config.yaml
head_dim: 128
hidden_act: "squared_relu"
norm: "rmsnorm"
tie_word_embeddings: false
parallel_block: false
lr_mult_qkv: 0.5
lr_mult_o: 2.0
beta1: 0.93
lr_head: 0.00579
decay_shape: "linear"
batch_tokens: 65536
MLP neurons of a small language model. Each row is named by its layer, matrix (up: input weights) and neuron, and shows model dimensions 128-255. Each number is 200 + 30 x the weight over its row's rms, rounded and kept within 0 to 999.
Before each neuron's rows, "fires after" lists the tokens most often just before its 100 highest values on Wikipedia text that the model never trained on.

fires after: " f", " F", " Y", " t", "ip", " o"
L3.up1054,233,170,237,219,195,154,218,211,192,175,171,237,241,188,251,226,172,178,220,178,209,196,203,234,186,222,205,225,188,157,183,267,169,153,181,126,205,149,181,186,217,226,170,170,244,221,220,198,252,219,210,181,193,167,218,175,189,155,154,221,214,221,188,229,148,256,207,194,124,227,207,203,205,154,164,157,189,179,173,240,212,193,163,191,266,251,250,213,140,181,210,245,210,202,228,157,236,200,195,238,224,238,205,182,206,224,180,184,155,201,212,187,217,202,231,208,253,199,177,222,206,203,146,183,244,220,189,252

fires after: " l", " c", " s", "rough", " C"
L3.up354,246,208,198,209,221,154,161,205,194,242,162,193,193,244,218,191,198,148,211,205,131,207,190,244,223,211,247,197,235,217,201,183,115,262,244,189,224,208,215,204,153,225,192,190,185,198,168,201,203,225,151,189,213,251,183,224,182,218,211,211,189,217,246,212,211,167,246,150,172,260,205,202,171,222,170,216,219,218,197,192,173,163,214,207,172,222,214,223,259,183,253,201,179,175,231,188,184,147,229,174,220,199,217,227,204,191,197,187,212,251,228,205,178,170,198,180,207,217,195,203,212,241,216,186,205,269,162,249

fires after: " t", "8", "9", " T", "6", "7"
L3.up540,303,234,248,183,186,241,179,247,227,169,235,192,186,180,210,148,254,183,223,219,160,225,187,176,224,229,178,154,236,223,198,222,148,226,248,190,195,159,230,165,170,194,220,168,235,212,191,225,222,179,235,205,240,153,197,213,143,173,257,192,138,188,166,222,199,217,160,228,220,143,203,219,190,162,228,187,175,236,216,134,192,202,161,220,184,196,191,166,207,225,220,180,199,211,166,211,216,163,191,216,187,165,156,223,210,187,199,192,214,203,201,158,154,188,172,203,162,200,185,231,185,216,196,200,152,197,207,214

fires after: "\n", "\n\n", ")\n\n", " |\n\n", "==\n"
L4.up280,209,169,217,184,235,223,223,151,184,227,184,171,247,200,210,228,199,205,232,200,230,224,190,271,173,182,168,175,224,236,205,198,188,211,190,189,176,241,166,149,195,204,215,215,225,214,181,172,189,207,208,127,204,151,223,233,220,209,194,211,214,274,171,229,216,230,184,180,127,201,265,225,132,237,232,196,214,203,151,187,225,237,246,189,183,239,150,193,140,201,169,218,212,234,228,221,225,196,112,175,225,215,176,161,146,149,153,183,221,219,216,190,189,156,177,173,202,160,138,217,224,226,258,216,187,164,177,239

fires after: "\n", " Le", "rough", "ab", "==\n"
L4.up314,215,181,136,152,212,255,280,143,140,207,170,155,217,205,230,238,185,231,169,196,201,185,239,252,210,179,222,231,200,158,171,203,180,227,193,216,228,180,222,217,205,205,203,228,211,207,200,207,265,222,193,198,218,201,213,196,205,192,187,267,219,250,200,181,205,268,216,196,232,181,212,184,240,202,224,173,136,259,222,152,188,272,178,219,208,229,155,191,179,204,158,138,193,189,206,127,195,202,194,169,195,245,179,231,209,164,183,223,216,184,220,215,202,163,177,189,167,210,188,244,239,185,221,224,240,212,166,216

fires after: " St", " Le", " In", "e", "r", "aw"
L4.up1108,207,192,119,206,210,206,237,233,208,242,208,211,184,201,159,235,210,176,253,229,247,200,196,175,215,188,234,183,196,204,182,226,256,224,144,258,174,255,112,209,134,258,207,146,250,212,196,221,165,185,224,248,198,202,212,175,264,219,204,188,165,218,180,218,257,180,194,176,222,239,248,241,215,204,211,221,190,233,195,212,236,175,222,174,229,250,231,159,213,168,169,255,183,164,173,190,189,174,205,254,219,176,232,184,208,163,190,204,234,186,245,138,163,196,214,215,187,195,170,192,238,216,199,235,237,211,193,169

fires after: "0", "1", " ", " —", "2", " X"
L5.up1036,220,245,222,191,194,135,193,204,189,222,207,241,190,194,187,232,213,147,216,247,189,189,191,199,175,180,222,225,203,239,138,210,128,197,236,217,163,177,200,146,225,232,214,261,140,172,162,192,197,200,174,241,199,169,218,198,191,171,172,182,183,227,209,206,213,181,201,154,202,184,222,222,210,228,190,190,197,182,167,186,219,157,202,172,248,191,164,170,163,190,223,253,203,262,209,215,200,215,172,237,147,225,178,193,181,208,231,231,229,234,185,175,222,223,177,184,155,175,166,169,202,272,179,189,167,225,216,184

fires after: "\n", ")\n", " S", "ar"
L5.up1262,185,212,204,204,222,167,258,285,251,152,258,213,191,228,217,232,193,178,254,204,225,149,164,207,189,209,218,221,190,224,145,212,175,207,191,176,167,168,187,209,199,189,116,197,137,249,168,178,245,222,153,165,195,189,210,187,207,174,161,201,204,235,208,178,267,175,221,207,242,201,233,214,249,206,176,188,207,198,190,172,165,206,134,232,184,229,165,234,172,197,235,207,218,194,183,173,207,158,157,193,227,169,157,158,215,171,208,199,191,245,196,159,289,208,218,195,194,164,213,223,195,250,213,245,195,186,232,147

fires after: ".", "ens", "u", "8", "istor", "202"
L3.up844,179,217,150,193,207,235,138,194,193,168,188,146,203,224,209,185,216,155,192,189,215,223,190,187,201,237,189,173,236,197,159,163,196,213,145,188,171,181,198,124,241,200,168,191,207,253,162,223,205,193,185,214,164,203,206,143,124,163,223,239,142,238,153,162,239,203,154,180,200,220,222,247,213,184,215,206,214,155,161,182,195,199,217,241,203,152,203,233,194,219,198,215,206,182,171,167,202,208,201,181,181,147,205,206,154,222,178,196,197,234,155,228,169,187,150,208,203,177,181,139,169,149,227,198,155,272,186,191

fires after: " cons", "\n", " |\n", " cont", " s", "ons"
L3.up269,195,225,218,188,203,205,187,241,169,219,190,163,170,246,142,206,139,223,152,205,224,171,216,236,232,177,209,193,173,178,207,237,172,163,222,230,282,178,192,218,248,198,302,235,216,181,259,196,204,177,238,179,176,219,192,199,197,188,195,199,180,233,199,180,229,219,208,212,226,136,200,252,243,246,171,161,221,276,210,172,199,185,185,175,170,178,236,210,228,175,193,226,205,197,179,191,236,202,206,190,225,218,190,186,199,238,210,221,166,201,220,182,235,212,180,179,218,215,172,267,245,195,180,179,230,208,218,209

fires after: " c", " C", " conc", "a", " Ed", " A"
L3.up257,263,203,202,225,237,173,142,222,212,211,204,199,197,221,176,181,233,178,231,209,173,190,237,186,220,189,198,199,173,205,215,196,189,194,210,227,213,164,140,143,203,257,203,179,200,204,174,175,190,200,259,180,220,194,202,245,226,188,185,248,238,204,178,221,179,141,209,213,210,140,234,217,257,207,189,232,212,180,218,205,179,152,180,179,258,208,225,171,213,239,210,202,182,209,246,228,236,194,203,238,201,168,207,250,185,184,181,177,215,194,168,185,226,196,185,231,189,128,229,234,175,209,183,228,154,128,199,246

fires after: " m", " M", " n", "et", " F"
L3.up404,148,224,219,190,204,191,173,232,179,266,215,235,193,197,224,236,224,221,234,222,171,202,161,178,207,198,237,163,115,204,194,258,222,185,225,165,243,239,236,238,209,132,248,186,167,193,153,235,201,175,162,225,204,159,201,251,208,188,184,212,249,214,251,176,213,212,227,210,198,214,175,199,201,218,220,242,215,140,209,204,183,214,170,258,228,191,171,212,177,159,244,201,220,144,212,217,220,200,211,209,177,204,192,159,211,192,180,170,227,197,181,199,237,224,220,195,194,145,186,178,156,273,225,213,228,268,179,253

fires after: " T", " his", " born", " t", " cont"
L3.up586,220,247,261,176,172,195,182,169,255,225,205,190,187,161,157,190,185,204,195,238,214,219,181,152,205,196,174,217,211,245,178,222,182,195,194,246,261,231,225,174,177,240,193,228,162,220,175,168,153,226,171,201,232,173,164,156,177,210,255,163,197,214,234,208,208,202,205,157,210,149,234,184,204,152,215,229,218,174,198,195,222,175,152,222,209,202,191,205,201,237,222,193,202,168,238,175,163,177,184,228,233,166,189,169,172,167,233,198,201,211,113,186,184,168,187,253,149,148,169,163,247,198,212,251,179,210,266,201

fires after: " p", " t", " D", " f", " l", " sp"
L7.up305,234,188,255,187,197,149,196,270,251,190,176,225,187,254,190,208,183,174,202,176,166,167,178,241,202,231,179,237,141,257,238,209,195,240,163,172,191,234,213,196,223,190,149,228,246,248,204,198,282,229,212,186,139,209,209,222,238,170,227,240,224,175,186,169,236,182,175,215,154,171,181,184,204,167,207,215,219,195,203,228,194,191,146,222,217,182,192,225,169,235,226,156,230,221,216,275,262,194,244,182,200,234,190,184,212,215,235,153,186,192,171,201,209,203,234,228,201,263,153,231,229,203,193,220,195,176,180,214

fires after: ",", " to", " in", " as", ".", " or"
L3.up817,176,194,170,124,224,189,196,138,186,213,176,154,176,181,244,222,172,183,261,214,228,178,200,217,203,245,167,203,232,206,119,189,241,215,210,169,152,205,196,178,252,182,200,229,190,272,203,191,206,147,172,252,203,187,174,157,206,174,161,200,178,206,157,204,215,216,209,198,223,231,177,211,217,229,233,229,196,222,166,200,128,165,264,223,163,234,173,156,161,217,173,259,205,188,227,221,154,239,182,200,277,200,206,137,206,179,172,189,250,165,221,206,216,212,239,187,220,180,176,191,210,174,197,224,206,202,246,205

fires after: " to", " at", " an", " a", " or", " so"
L3.up759,220,222,222,195,276,206,186,147,203,200,150,192,170,225,151,211,184,193,196,271,245,225,214,234,167,225,210,160,160,212,168,187,232,215,211,136,164,233,217,207,189,167,208,176,177,198,169,173,185,217,229,189,243,201,207,218,199,171,191,160,258,192,173,236,222,243,164,161,199,171,212,239,228,163,224,214,164,194,199,175,153,208,201,214,207,175,255,146,174,237,185,215,225,98,204,196,175,227,228,199,195,169,212,150,201,150,214,193,223,186,147,198,186,236,215,256,242,191,266,161,200,195,193,181,201,209,201,212

fires after: ".\n\n", " ", "inal", "%", " —", " Total"
L4.up309,198,256,198,207,225,173,202,164,175,157,216,199,179,228,191,185,215,166,222,216,216,179,184,163,194,193,272,162,170,187,193,242,194,177,193,229,209,150,236,194,150,289,177,178,154,220,121,157,188,172,189,179,191,216,224,222,203,247,198,182,186,201,191,184,243,194,211,209,261,186,177,218,285,192,156,150,262,246,185,202,157,198,207,184,178,151,173,221,152,172,171,224,195,172,181,211,163,237,207,229,160,207,164,213,186,237,208,205,225,243,187,177,202,201,261,212,216,217,146,212,156,225,211,225,218,173,194,260

fires after: " s", " S", " l", "q", " j", " P"
L3.up481,221,245,213,191,185,179,198,258,165,256,214,187,186,204,171,197,195,161,188,173,164,223,197,215,177,191,240,129,188,205,242,149,177,209,182,233,235,201,179,240,158,248,181,163,188,173,171,178,169,167,179,158,151,170,158,153,186,181,201,220,178,238,208,226,188,186,150,172,247,237,179,208,180,195,210,244,235,193,201,147,192,193,171,181,208,217,147,192,205,230,195,168,194,183,190,195,205,203,187,200,228,186,179,141,225,237,184,196,133,252,203,179,138,193,158,215,144,200,242,221,222,184,230,222,249,226,231,182

fires after: " T", " t", " C", " c", "T"
L3.up1116,194,256,168,191,212,171,181,218,153,198,233,211,209,184,216,220,179,157,196,220,152,249,243,195,205,203,229,244,189,195,196,177,205,180,255,235,198,192,180,201,129,211,126,168,287,185,224,206,190,234,208,198,152,233,183,175,262,235,189,204,224,186,222,163,233,169,215,212,197,215,203,167,251,146,189,217,180,143,162,164,205,242,118,206,208,265,230,184,164,204,192,223,197,219,174,184,175,198,218,186,163,192,212,213,167,221,174,196,228,167,169,152,286,229,214,250,200,162,184,209,163,211,197,229,152,136,184,188

fires after: " T", "e", " L", " Le", "if"
L3.up1021,210,192,212,227,190,221,200,209,249,179,220,184,161,226,187,235,209,241,249,181,192,208,238,221,238,203,241,183,235,173,218,208,248,247,182,199,200,218,246,219,162,197,223,196,231,167,215,225,180,138,177,197,136,202,185,165,205,196,212,205,144,214,181,228,197,200,215,179,179,183,177,200,178,195,254,206,191,184,220,272,266,171,173,187,224,257,197,121,200,185,161,195,198,207,183,164,191,207,249,177,181,221,236,218,211,219,213,187,241,232,207,195,158,228,239,238,202,210,159,258,191,129,277,172,196,202,240,150

fires after: " Al", " al", " S", "ph", "\n", "l"
L4.up521,186,228,216,205,222,230,203,181,200,194,229,181,230,170,215,211,133,203,173,195,233,183,181,212,196,229,229,202,153,228,166,185,190,270,171,193,202,195,227,208,163,215,118,245,212,187,268,134,279,241,231,150,240,254,192,193,168,251,266,227,145,224,233,217,215,183,156,167,205,176,211,209,219,185,167,152,218,213,224,166,192,221,178,229,207,203,197,231,148,224,237,227,182,255,185,169,218,166,204,201,218,184,175,170,204,202,199,176,130,152,200,187,251,242,209,212,226,225,180,205,219,199,228,166,244,189,178,200

fires after: " add", "|---|---", "ad", "|---|---|---|---", " W", "ay"
L4.up252,197,206,196,182,235,188,212,258,220,186,216,227,174,201,195,221,238,167,221,180,224,206,208,170,222,158,211,251,176,187,167,161,180,201,184,234,204,251,172,212,160,215,198,120,213,212,238,210,171,217,195,197,189,147,234,222,230,221,211,197,199,206,184,199,186,197,188,241,198,209,265,229,239,226,206,163,231,193,162,219,245,161,176,200,222,189,177,195,216,163,220,157,199,191,205,185,200,187,169,194,231,227,142,229,221,196,246,240,212,142,218,222,190,220,222,206,202,222,177,234,207,166,233,222,189,207,215,155